{
  "d_mlp": 1536,
  "init_std_up": 0.0255,
  "dataset": "wikipedia_en"
}
MLP neurons of a small language model. Each row is named by its layer, matrix (up: input weights) and neuron, and shows model dimensions 0-127. Each number is 500 + 40 x the weight over its row's rms, rounded and kept within 0 to 999. Numbers have three digits each.
A block is one neuron, or neurons of one layer that tend to fire together. After each block is what it responds to, as a language model described it from the Wikipedia text at the highest values.

L2.up469:529521497491512531513517471568525414581510451501493494455503477527514456490493570484521482479469427517524538535519494566447485550460468531453523525584541534519480440464511513452505498459529576555520495529499484445473550508462453565532492491531584523519520505561499474473487496561477518495460498476517502511481530512480483483519484476448373478512555472489453507445528492600511492514521
L2.up817:443470429539477523510448469482533490535458502495481438505506439490480470541456439448528427460499507498481534534470464543534468486547489555495444487484473563527506454508539476459486481465549579424505484524439519453536528540468502477517531505549502498453442541500499454454519467549569536596555499533460500509472474430513474537475512463530528503507505481521489514447461468525529432486549
L2.up887:472453480483506467508432485599505493493502452521490495524442509499545509527509475481514468572492552481448516562428508519552470555498511466490485469557518463521482433462499464464558524437598533400507485505516516439476480442459548504513490482527471545453536507449473487442478377503524414602459581492509549513478556446530484447473477524499477482542541403584469510489420510482547483531498
L2.up1201:534548418538504544423487451579551447536477450542488480450530508537565513505422502481528479494465480492484569540490448560562498529512446513492524528562497534592487475530492474435494546455516593465467493510509537461503553504440559493551505497498518502466513496500515495434523505579527441543448525477461474493455554447544502553442532461510426479500540453525450494477488455507531514538512
Description: Separator tokens between fields in tables, lists and LaTeX, mostly pipes after a cell value: "| 1,187 |", "Genus: Plesiops", "Season; League", "\sum".

L7.up155:488548462560538519491402453549409486532515505568510520498494454560460512535514494528487486544542462455497585533467560529573470451538447503474485474535509495501501462536483475495549526509517498464478426537518470472494487523517481512534585506509512490458493583512568470443540554524475412530494496454456490508488539425493506496450455415533521504432517503463526583490542481483462495500542
L7.up174:497427503542495582484527423505537510486484475439441423479560440485456491553430479465545485517532465523473574514551448567482564507532494537482533466458514506517442452486555518495444537513476499542534438414493510463586555471471501476515536492532523512537605514519503461419516496562497489533513560493400572454486393473478457525475545507478496435494484517551480493500489546472395467492494
L7.up357:493508440533420564481548513521446472600502450488491481500543412458479521439539445441542462546500425513510579500489492569559495454489473519444438504543458515498445457467514511461461496530621580456512512528480485465463537499472540648525537482496522552446528495501502510446542491474529515524452548520527461503434495500443479556493491497475575556525517498486458462448538452494532476503496
L7.up426:470517451516469521458476470599545499525516521505422509483473483523422462463427494434481423534455452580463557535440495534549540488522440543479524555470517503474386428523509481525544530603512459549518437490489525500440546457483529442515530459538507482597527506537467674451491533552449500474491512535473437502474451496566539550449472548496490480537532486476496542517579414457545474496536
L7.up433:489505477571459544508485461535484493472502515518461504489447441559491479463460493511490435506517414587525568442511523436509578378523462542484551453430523545497487427513522563474499508539544441531506441465489539505460564473493492470458547493562493558461517506453473534472510562534430458487573544522512484486474451509522469568409502505486588455488486509560494558452585494443470463495529
L7.up692:542528512483599529537552515542457468565463501535492488506451433499488443479453488423598474505537409560418516534473533468479538467503486490473568538545525508475489507535500539494553550570484479514518491405470509507552534473461493509504542482497503551514486451487444528483527478543482570533587492523449503490466497500566496568532503485497503486548567479544516465477516380515562531479510
L7.up833:456517435493492507493529451530492484542536513559495465413569443469497549511470509508489414542465479591481610516467516537586525513508453524453476475530431533518474433501499535556461566524464551560547471498429489494527470462485469505511500489517455512506481483469497514447517461482497454569487548478463442487434582518520537501506477485465510489445467558500493527555510507495409463501553
L7.up837:543453449527512537460447435556510551556514476487510453425547448537530584471490580477484463522483463494448559479519479462495552471551459538518534419537499474569413524499497499557538527525557501481508427502462424472445496482485389482505510496551528490525505492550439555488519498544485544492477445484486532500425486519542496495391603587507524564520567508547499500476511482408555530484504
L7.up1020:494457433522434525492452503490495481527512459490497469428497400499531553508470458498520461439503427502497580452508402506544534497522440530491534415515475515504494470537515560465493519504488479515452422474471481460482552432473451505497510482553511582527478461451476578452516492508533451469500562441498488465447454593528475568464511473469490485539505436548517599501575505436474421533507
L7.up1280:554514526520516497497409511570479520491550497522526409492494470588452519532475514523547487553519457492510552466465525420474555453536527491486476507526557492523371529476574522461568544570538483460524479482484469469528515499487420482472478499561505467502458507446517517457534523530475508517450471553521483458420488477532430500427507432521518485470546478518515645512538453447471415514522
L7.up1286:493518494509470558492525536549465469513458440529394513480533473572471481486464490487548473520512412496473521526479408532501536426506538502477497487532571489497537491496493578433543519488499415506451506405472485490505502531509477578487515546529519562462509496417482541471526485582486492550484577461472483499455515529440420457501440454491567433445522498471532496505551463487471528514528
L7.up1303:495532467499493592491514514543489483559522434482448475448549476537463503483459462472540499527517426474456530499477465488514604490502456490504608501587504531388457449453474546454525459561455442490449441406433436509529528452490450569444542522523447590510584533485478515497562455550520473570484521509493504490446476490507471502472445472498485581574532440519516563502510499447475491506549
L7.up1326:404480504517467512477511411559518452473517447524454541467562472533536509616469376489500440535510532471506585533429584552538502549486447520502505484430534474485474471503525522508586531533532480526478489461485481476582501537528475475550588433483524479499529563493535516469522496494449478527589565481433436502515499365504531447475441405476513461476512486450533529421529541511396526490515
L7.up1465:472488510510478512450451397564535497518538495510519504491448477563524536566440526542514422484497492526463602529473458519544575441502433505510529473479474504507489562444527483483557510527497484501498392489473450469481488474492438512508458528550449473437480548470441544503528558573498388462505548461452465539491432394566494469400528420530494504486451518547503580434555484464457504458553
L7.up1466:528519470536590435539483470603465508542461473499509537536542428497512525436495498514530580529522442542524536498522509492523531488461476492483516478574549503457517463491495485494533523517509517534598475514480494492455478483573544562504572492488504546473490549468595401478506526450472476540432472570474499479444466444477507468522635520535499440481524515565489503476503481478449510529562
L7.up1483:490492455569492476466448441531476512535432495482473492499471465503455505497476533485573549571490433474503546499505526523493502483462401549518561482527567524436415479437515498509522568489490508511485463488513526546494489520495486464517541487529530590483526538540458497469509461481490496494478538516407555514483444480498474437489547458482544463493545511504462467478510428417508497543509
Description: The token right after a number, mostly a table pipe following a vote count before its percentage, also units or punctuation after years (1.93 m, 1969 meeting).

L3.up311:483578492576474523536532540497504500526479490483529434495510468501427457506490469505499573519487463488540586523582499476506513464438454494446486552552487491449488525517492497518513566483513462488497475530489534476497495521485502487424471457518519465507484493510505567504580518531474486510489478480455593440437520472440448574450544540507438451560517529503450500494429487465469542463516
Description: Pipe separators and numeric cell values in Wikipedia wiki-tables of sports statistics, election results and scores, such as 0 |, 2 and 1989–90.

L7.up89:549505436555532531505420578475520505515418495500577470502491504546507503507487420526513515504491471418491447472497544447548495493544479501498529533492587533550432532561538535445541497552520524512537480447443486446403517510456516441472518499533512467455522500571486545513531532537494586549496461473495537488470529459486441526498486438518469454544559406484522562400508493468478506465465
L7.up443:441486409507603570519509490452566515545547494483476431495530557482525566541533487444511525539466471507550545524499445567485539582486504537513495484487576492499424413540490461467473506435517476489528533497542509485470427483475455514535525476528526504461496555567556385515506446517535454511470452579489555505482510509418457513469431458500432540522518449498486507499469530576470437522504
L7.up534:471499441535528481548467560525502574512528493547482429490577430504539487472512416489518573525522497513515462487436552480521389526546520553463488497492541507487492563484538501440516520482502495440516423507544602441471430577488502485445567461511547489475508531516507522470527513487498430525533530461469502495520528458455473489466478461537433591477468435396471556478549534502369474495489
L7.up734:534534480531516518491416586479518454583459505493513435507525533486541529536444439548451472540489449466452496444495559428557496567492497505499506533447598490561496551512507542455518512499470416552533420429488463430467562511495464455507554480520456482489552510472502565531516530531516435510495467461542516478513461487529440536514466425462475573549438454472485567434458504510509440478488
L7.up768:495456491504482473458536484524490490478394462456530508471493478489541504495529550512523524456446469495506539530488549514562507518421510454463455503510515524480447523492474519489476511395465425512498435511528492489472452483456510565516556502552505558512513483531532447473470497476534491528488518461439522534475529494436551476587508477461503527458501472504420524521507554510429562444509
L7.up785:499515515499564478509481570486465597476455534493529468434568523475503504498507506499470538555577469470439472485519504475480492513493510482471552565469585490451523544496517558503479507467515460521487546383531476470514454481495527495488553493543575579438511471456537440477588528478506504518484449571488563484495489470438420491510441458502452597533500458472462492503479508482389485460506
L7.up794:466440526498548580484509525469577540523574510492566469513469518480511539544462473482498489503466542546557469471480428451512504564483458508504474510432500551466453513546518535402476508554486474538518518583518500425517500455494413448437459490538496459455464454540548473493524528518454545526463453566482511478453476496477458574479431528455511516521523504524513478473468530534481481518496
L7.up812:533546512514529570494415540540560531519425533441533455506490522488507498506474513459509547482445465487552474496530523471530448556473458547454432525481588524496378518526541527428531485518481499512562482548471423458441506478518476512510508519494543408487487467566543506521512504469438535474488399454536587491475476451492507544540429533406468551526416458485470569445444508527482486506476
L7.up871:523542473475533528505392512475466548558512506470577500473487446563559587493519527523600521494543471421498510525493494540493555570517533477496501432463554528478498553490493514482547508432534500420517388420470493459514513499457500460545501519478434557447545549453484463479511521519503514511485507516506524502445454513488499495514495431511470519502582518464542559410534496478525463504496
L7.up937:486522479490526476567436488446524513491532520528518471539462592457511497495493496510510489521417459507557453457510435530517540530450498549458480505505626579544424431563485527483464509503532461520544468544532481538423490469495433476568489466533575508511509443550499496515536399502485484490484418580520498497538488476521441533500541492479520504509466508507490531416469472532500512533482
L7.up1084:519503497498471548544458488542621496498502476453540483518558563518530432420486459507483503432475445570569540484529560485539508562502511586470496558494496564533478484555539503483552588550517551570593469479528455477423584527495519530503506492510556448440508454513512570504520502558504495521550470538499507466472499527491482589452545447476500544506475451490521460467492497505445430461492
L7.up1173:576457441505563599489499545531505546517543480488559490513477502526452456525506421520530500564486469473535484521495487447512543480526519519498451537509495521518465593598544490464497477529460526434570495530535457466535588513458475454469472467498482438503440547509508543486494520524484547495546475552499516488478491484498469578398459477502492496561502372529532563540561566545509438486496
L7.up1292:550522537448441486587510528455486513513500499477537511521525472470492497519489482523421519436469503497534456520538449480520511506497524469441524533500451515533543583562495565500504490489450527476650462554488443435516559517444503447480539480544493520463394482503558490503478526498499555489509514457498422489523495471487495570512490481552441570512458545517443538513439514507486490477507
L7.up1301:506515470547504518508436446492549552476484483517572468495542493511569527535504464472480524477422490582534529526533512531553515594458439536485515559518463547536427549523502502468545507517476519520604435503532459494472560562504520467545509454494573452408446546582560510474513474518513421473477533508431524480558484427487428546520444410503473516511472437452509555441531469504426431496493
L7.up1423:521416503528538539519510511500488472559553449496569441474478551549490458464517504531506478546503472499516496482511518516525543493536501508494489474487503519544478454510538514403518497527563437545549452502471446500521532514492465513473531499473551514424543475549519478509555482477481517509468473547466569497474496509480460567491497440445556535531468472404435506456550474575475433462463
L7.up1452:483472501531535539523529510480532487524427517478528479532551503470479609571484453511519496545487492463518470528474476505577473470431438510500446448501558542504430487526514508467474522532463568557569458518550452453512491490504444480499596486548527502454473523536518409488508467537482439485499515491466528501511492493487484534525492452524468510542504495562518500443482425519487413551529
Description: Word-final plural suffix pieces completing a noun split into parts, such as -ies, -ers, -ents, -s (sanctuaries, arrangements, Commissioners, others).

L3.up418:498465482523526494486506510451504500532434539522551462524564480488559531526460461511573465501511487472585474509426485523467501526551457564467444533489528563491430586562523507418521538503431438552557432586552499509509478531460483526537562469539485458556502536536505526453502455495506535490499442510489479506496483483486514542521463497476489524550445438519523513486523494497410402544540
Description: Final suffix pieces of plural nouns, often for groups of people (candidates, members, residents, friendlies), plus he/they and dashes in tables.

L2.up24:510490491498462512523481520445500533547423445446561484500503497501503523588486468492514451512517426438612522508443500559513526525521482564420468586490510569475438558495520491422500521455486496542635427488559485493436534526476486492516559520544535504538517536493502487480538481513480469556523440541514514520438408442471489545522453485415517468515551403486476530412548527522452418502517
L2.up248:546527421472484425526551542427566545495442538467492476448555500473453573574553528549465490432497458406480485458510497490566495508520498477483519466493556555507443495518510548494532503494464537480580432521540454474483520441463438474485535481563546553528453496522485507477510495560538515453493453487462449480494569533505496493527478463496447567555528475478505565468485455531498478518492
L2.up735:472534485513464480581459531510541520558458476492503562478540497474477599484521528476492478572550440537581540459530482548445616477512520430501473451508523472456532505449482514466469519556491430522486472456515546509560512559546422497547530529548559445453489487465503537484503531486466538484457401519520483464518501494510471531539529541455483548478477451451586537567480530476567470524454
L2.up904:586501552496528473519480516450560596530469480484603523514501501523501484535516481557525523516505517413527473500504575485485491489518474521489484439516568538506494649532516533500517543510438531567610483500461461487470538569481490525468473489514471483465564483559553421472508479482487501506531527478512569478489496536435483483470478526500450434463535452453486494455594491487481422515461
Description: Closing word-piece suffixes that finish a split word, especially plural -ents/-otes/-ings, as in achievements, events, students, votes, including inside tables.